{"n_layer": 14, "d_model": 192, "n_head": 6, "n_kv_head": 6, "head_dim": 32, "d_mlp": 768, "vocab_size": 4424, "activation": "tanh_gelu", "norm": "layernorm", "norm_place": "pre", "norm_eps": 1e-05, "positions": "rope", "rope_base": 10000.0, "rope_fraction": 0.5, "qk_norm": false, "attn_scale": 0.177, "bias": "none", "tie_embeddings": false, "parallel_block": true, "init": "uniform", "init_std_qkv": 0.0314, "init_std_o": 0.00594, "init_std_up": 0.0314, "init_std_down": 0.00297, "optimizer": "adamw", "lr": 0.00244, "lr_mult_qkv": 0.5, "lr_mult_o": 0.708, "beta1": 0.9, "beta2": 0.99, "lr_head": 0.00458, "warmup_steps": 435, "schedule": "wsd", "decay_fraction": 0.916, "decay_shape": "linear", "final_lr_fraction": 0.0, "batch_tokens": 32768, "seq_len": 256, "doc_mask": true, "z_loss": 1e-05, "train_tokens": 131900000, "steps": 4026, "dataset": "wikipedia_en"}
MLP neurons of a small language model. Each row is named by its layer, matrix (up: input weights) and neuron, and shows model dimensions 0-191. Each number is 128 + 24 x the weight over its row's rms, rounded and kept within 0 to 255. Numbers have three digits each.
After each neuron's rows, "fires after" lists the tokens most often just before its 100 highest values on Wikipedia text that the model never trained on.

L8.up341:091145170134139121106162178088123135134129098142113131135066082130143118137132128105190129148114126189133139155144119099112125091138133107104138106100179120095112136162132168118154164142107145135140127131103116150153134125129158103129132126180048097138123128143110095131153137136135147124164137101139131161088107150110093130114117180114106157133140113129138135151068104110120155123117110133109134104120138098156156121121163111073093135092134115121135136085084124141127156124102124102146131110100123124147133085138062117152150124144119132153115147167110151142131159132123167120
fires after: " F", " P", " –", " V", "-", "F"

L9.up487:087078131143155145131128101115122103147145138156091160142136132103137124130121166145155105139143132138134136118138094133121172142126217115095161110095148126098142124180124109146165171126107118140134111158131131129135113095120111125104115142123140137111123108097140108129166157109157117180125100139172153148092109106138079112151163136099106108120126106134111121105105127102161120156158151157181100108104113134130141134144143101108131144115105112128122118081111129109116139131110104130152147099118095171201130083135162163153108082107074125089105124154118118090110154149130142118
fires after: " h", " s", " H", " to", " sh", "-H"

L9.up421:112115139137147136144121153092147134085065101134105129147101186117159149122185134147171138127136155120115147160118136121141082084136144096127143130105131111086156130161128149091139161075061134138122160167112128107152168154137148098142129149125140127144121144140139134097090109153133113169075091115141123160125178116105085129137171145126138148146135142107140101158109109114128124125125093126112113109111114098155145141072106112125107108143126125168117165110143107130098133117115170122104163123115096127138166112109093166170102114147135142149114137157119116129136113127102176145
fires after: " F", " St", " B", " f", " P", " sup"

L4.up251:114119140076126114135133143164097085107144150123101127119102138153168124129121111124130104135143134131098123172149150086166116149116096135114138182088107109113120127114135138049141147109123158124179121146079132129130154113125142127112118125157126118142115162115119139169148143089137156143119114113128126127121161130126137123161169124132112118120112133096139143147144134184092182125141084113145146129196155127109180103134113171091099158140104116116197100122125137129133079080104104086190103111132132122114104156129115150131120127140136124085122122135137092109140125138105100141
fires after: "20", "10", "19", "14"

L7.up6:136124134104134126146144150086148129113145182123160131116099150126146111137114136125155094145150136095102148130146102097098114120166158164131095142094100111119165142132138116124153117094103136145152168141110119106120115107148133116098104077135083127133131116122110142153093175164108125133081115103152144152105098108148119141119174095137104101160164125082101107098102152124100145177112117140170124167125146101147115125143166150122115112138146100091128145104142151156137166076083136134133184118109137160122130126105181141145110109120124137117156168131146141123156148074170172111
fires after: " ", " (", " d"

L8.up409:129095190129089141139119131083182140119123125107090172109170161157167102111120145144123168139150130147099107100131111121201100115163136120111144137096109111104128136154101123062138146112088132118163147122111180086134158091156117095127122109145140122148156133139132117182142130110161163142105094113117137145107135124147132128170161113107130133126107149127119139150102122141115162184133113110114141135119113098130131125144128124101085132118134129151120104146126125126114139137087112148140160119108122155172095122146120117099138099121110091142091121110105124147187185121175104140
fires after: " "

L8.up538:094096181119117132145108133140159129132112143087130172145154121148162121087084175111075109146156129140105114105117120124165120118149158120124160152070099115111151111115128128078125120094127121122154147151089158107113148088134114106132112138123142111143135121125118121178145135115132146137144156088117157133109133139137141172179179146124145121127105139111133119159133125155093114206109114081155136112125123117127137099124093162111121092153101098156135106145149125134102109100097113114153180125142132155132102134172135157127133131118108060142141115136117129098148188124151123114
fires after: " "

L8.up557:098090157154136137175143164075131157088095171091120155118109148146120178112114123123157115092123134155112128126159090111090114113108119102126134145112148121102126115150133144092131169102143137162157167145108115098162136124100147133116120121161165109179138122156111138140120121154141125162124125106140138161079152102138135093135147175135125128129127117144126064166118149122118107195103123132090156117124124091126148128055103149114116141130105153159129114107116120093138102144139140079102181112102119165152123123129096171160104128143126145148100121135119125091131111134144118134
fires after: " B", " F", " P", " V", " p", " c"

L9.up541:109100119118123132169129147120120123116142105119124114099119158167176168142144136146139127090130147131123093134105105096132190165123134148128141136126109096076155127181170123100164163135117126138121122145144146136154158088150137117162103097162107122143140121117071141128115152132115112153127135096110115156076144109120128119118138136126112141101067131134163156130119115154122097174163110110114122115140139085138162091113143145105077136104088156147157141111115117119147110140117125090161137118139113151180137113149091104151106113181125102103122144155073120108136162108174164097
fires after: " V", " K", " F", " v", "v", " f"

L8.up757:120110153155125132110122122090134116130146179131134162115130151135157152129138150111139127128136134110112131124113093129108083133168118100150138152093147121138118125155113157149116144091124122172163123133092102134152199126102092102124073125160150140148122123164120107101099135111105112158122090112158118152103135114155107123115189097146119131092099117135199164121104140129132139134136102115124145115131155091109147108051147149124103137121085115186129162120110119120136098131127153115133152137112123171130133127113098198181094104127123131144085145139118114135157138105118168148
fires after: " F", " L", "L"

L9.up496:090071140098179129136100147131097090090125115148106168128128141078119146117124158177134183101119096145116114122140124125121126140166120159075187136130116135108131161143152112116099177113098118137097172156112134158166157118132097089143137111130124139119127102131172133117122138144134102146127090128137169131110128105087099143131092134141128145119127168131140214117110076111146120122094142101120087129116122077140135145157111172108120109156132135123135149133132115134115118128126081150149135124122137134106119130158137146123131152114129146153142134173170091141109157105091158130
fires after: " f", " F", " ar", " lab"

L7.up603:126116138125173149143171151107149139112153134098179141138125148144124149103105149135122098137118105092119169132163154047143113152088162118115112103068136131116100112176118107127130132067119094128167130141113115097142153156150107116071122117140071108125134116150132126156147168103159148116119101089138166138146134134128116139135148159135098186162124154138119102185132162162082109153096100125125122139143135140144146105122118104126116103091129103107141100142148158145162138095131142111130103129132145133162144132120065150117124108123160129141147123134100112112153119151120136100
fires after: " C", "C", "D", " d", " D", " c"

L8.up243:125093183124080159138149140104167138119144162098164116094110147107138169112120101112163139116153136116134163119099119113152123192114105119060153122096109110109163131174155109154121111111109108124166175115132155128127145119129091118131120094107112122136152132110159136127143093138166119116133101133166102142128120139177113145148178166131127132121109133150098131149094128131139124147157120128099151097135099094155084129149138098112059145093122097112159055117102131105112178125141136129124156109107123151127105135148137101137158119138105166128100113126096163138123118121123137118
fires after: " "

L7.up52:069104134145154110140121147146108155101160150104109112139142102138169142078094110107133120150134131133120092136177086063160153137141154175145147135083137144098146155156149089134115119065123120132178162153124088096107145148100110146114113155152109099116111130114105115113124160123130139123132099126091120195106135126121136135127184104130139117126187133142118138146152142099081103128084127149108123134144124134149127113131108111150119123086144113101091140108162095117126145119123137160143136159135141124119130114132159134132134168161128115061119148138136109131156119088121158163
fires after: " d", "d", " b", "D", " fl", " D"

L9.up539:127136120098164146165135156080101078111144148115139166096136130082139134108142103145129167117151116130088159147124118117084124139102125145139152152125130125096109130123160155136114188096078087136124163143115075145155149101122126134139125116153134143183144126110098180127142113168112120150130127076128137116084148138102113109139097156123125135111126135176136142112082112141111122145147145124105113097141119099164186111111117147128135142066105113109142141086115135116090133114111102120126144103131143143132099108138096148138122089144089101111153171166159131089158153125161147129
fires after: " f", " F", " ar", " saf", " v"

L8.up155:108131135127125136177143154122114141116136167099153170089110171164122137133153105139139102128142120162146132179155110109105106122121143091154111198101101100099136067126170091093141147074106120109126176116127143107143118095120119119110094103155092119144119087148082148161118141124175162136124128081154115136097161152155157101123103135134122169146087123153154116168103139144120139142138105109134123132115134095149120116105176122133081134137120147147136142129128146124155139116116123096130165085101127134148140102102094157157163121138113106139131134134088127158131175107151134134
fires after: " V", " P", " v", " C", " p"

L8.up246:131073115096140136120112165100093145141095145134107159098102164134158135107162148117158120132107152141154102143143131138098145106149149136120150144106130121119138152167149108133093157088083131117115161143096123138136164122114090097125103097176097131133152141137091102109120122168126137140111115104156136142098159108156175111122131123079116158137109160092147132154156073153116134158166102079130131103122116098151137120103134118125110113130120168144125130140159139140149081132123156092103177081124114150150153131118086126156081136172113102167126155176105138095094135111114138137
fires after: " V", " F", " P", " v", " R", " C"

L8.up289:128090163110121103163136152107163110118132145148130117099105133113173136127120123133121114106122110157154082137183130077093107163115146140126133151114165119105124157172131113119134148085109135150075137157085125105140155105151125133149139111160153106122164153123095127160141146150150122155125113100126159096111132116125111114128117125110105120153096099148100122146088128144105142171111112119115116159104119057137160112143125175143091150129114138133137112122114120134115142148147110097125176163087150184144147105134100134125120115163146118132112151130105092117174192062128163122
fires after: " F", " V", " v", " R", " f", " acqu"

L8.up373:119076109156110141109159151081115151143131184152148129141115186147125162116162151155143162121165126119106115092176114077141148158158100121108101111108113140136139115116109102122145152091072084083162142164143106120127152145134145112119102108125094153102117116144166132123107132087100118128151116140132126151133122125149102171138177102120106116159121150135115099128125153113124103141155108155172115144123154070125146160151127135130128116114123114150119112154107110111142137116113094150133147140126122180124146094114148134116165115130140174124096102132117057098163109118085128103
fires after: " ", " D", " mov", " Conn", " Cl", "|"

L9.up485:130152112092115139103174117137127117094125110123083137105084132144151148127154125166100120076147158157164160175124126108137155143161091126119132130104114116089166116147118137106163149093170110118140159123137167121143163162079124118143083099120111136136134122107153118114130132091113160150130148120135157105116130119152083132152138139129099127143157098125072161120134148149119149154152130084127096124153110137124113140151142126111139152114088145128148146144101065139137123156117106048159109109098133142162128097116132141156119106116170077125107133138100133106096114157129183135
fires after: " |", " K", " N", " ("

L8.up723:135132120134108131127147174072139118121174095115128142122144056124098169114154123128136132174099128146167133121114127094142114080119151088146141123127138118115148125157122117142142170117112128115129130131075111125189152121149126131120157090147120115137141122165135071156157180162132115167121102065161128132118105143118120147148125139123100142135119133158127124151131131099087095163109092141109080108168175090171116118136114137121108128084148142139151110142140156131105123124109107110102155170109113148114133083177116145142168103124111145129110149132102115124108161117134158166
fires after: "D", "R", "cl", "F", " P", "B"

L8.up328:085083155094096152158118126144164151143129137106122145110138151147164122116091160145120135140136141099140105127129076126143132170139146150070153167083090109107117137152134093083127137134143135121175107123117152116111132086124101106130126104079136115148120123120137177172191136121144098139144083155137107133102159118152113127168181117143127157120153110145104129146068157130119160188134114124114139102146115090098132110126100110126106135108124145078146122114157094127099143088143129127152120098121117150128147127178147146139143143135097121127108118143122102128148179152145141099
fires after: " "

L9.up534:105097151134128125177107154090150105113124134152127159116127171141154110114120176101147111134122110131123148152135095123126140104146183128113114157124136096113165119157130135145146132062150137118132120156143115103155122121130164110138126057118136131134107132130125118145166157059154131177102106097173154167125124095124099158115163105142115091134091143125145126125122131107131108154144137146099100119115128086168145121100161109126108109108110141159119168105096104115117126150133098087143138156084119139161154120144150175147115110134117109103114163154143114125116161124116196176
fires after: " b", " w", " sh", " h", " sp", " B"

L3.up669:117118130154113120118144130156117099105135138180106139122095143150174121130125140154111120117135123154125156142141155078148100170120135116133144135087073142134153141140093143115149177130199153143187117165079160114133190132113120131109148090144092140130121122136115112126136144093105164123167128097092131123121107123120152091145153079137113165145103136092142137134136119131089172204107118148115115109168101125119174101133129162120104173145083139107161107123126136144128134124150110131149120151139125119150098110115142157096100102133148148110140117130109114139087130128156133089
fires after: " |", "1", ":"

L3.up222:137106182141129149121117087151111105071110133130121163112128148142134161151152144123093138109157143141135114125134145081166121170128130142134133172106121134109147101096092144087148138158151129130187153115082150130122111144104110102133186104130169122144117118126148133125126112099110139133166119090128135117103142099106150137147155101106108120140114137137115165181120091129115196124125135140113124093177138100114138128132130148111058155118093144103157111145105107149175144118149135118201118089098137152145106129134102107134132140123130124085131134167149087128118115150168111128
fires after: "20", "19", " "

L7.up509:113107108140155141127140212097132125151127161123154161154112149127127142092097163146174105171117189133130136124161142120131101125132163160079105134134134127149142098117136137114211103115115120090144132131140135131138144106104130120132131167125121099127158130124147145126116155091120115122139104135089148163116121133136117120178120085160095118085145116123145125123123130116128127118105093121127117145159114105151162111117126175133130131127125109093101095132120085153132132086082137172105177150141119159112099126088090145119104142077098127132135137140139092145149109113081185124
fires after: " ", " the", " D", " d"

L6.up704:100111189095090138137131114132108145126117127107153166122134110137182151138094134112144137137135159118110114123159096108153121106172143120095152161075188091093136099138143121058130131123148158104180133157103123067136131133141104111134091087098097117151169097140151132166150108140142141122145125132138161145122150117139107111164170147150119112150114138096126127167123085157088138175154097109145131100128123109101120132121119120112102124123145108128154106122127128117144145089120109138164128100131135170121106147147124168147100136107094100123105109128076091128148152097149124139
fires after: " ", " is", " was"

L9.up634:124132120123128119130089139110130123124146114169115105116129128089086121130141140143119123102114154131109151144075147143150126095173157136083143159107150141106144120161135152165174160119104148157151110102139141099133133107097114120146112119127116110109131151121119143105131110098127090154125082132166126182107170123114101146089138140125111186067120143139131163144106118132099082144153139121136079157114168102148148106107127164140119123146124136124143160084114119130138106097101095101153120177138111141129115114153110163178105155118093117145126142117128156126123206058106127141
fires after: " f", " F", " Hot", " St", "ive"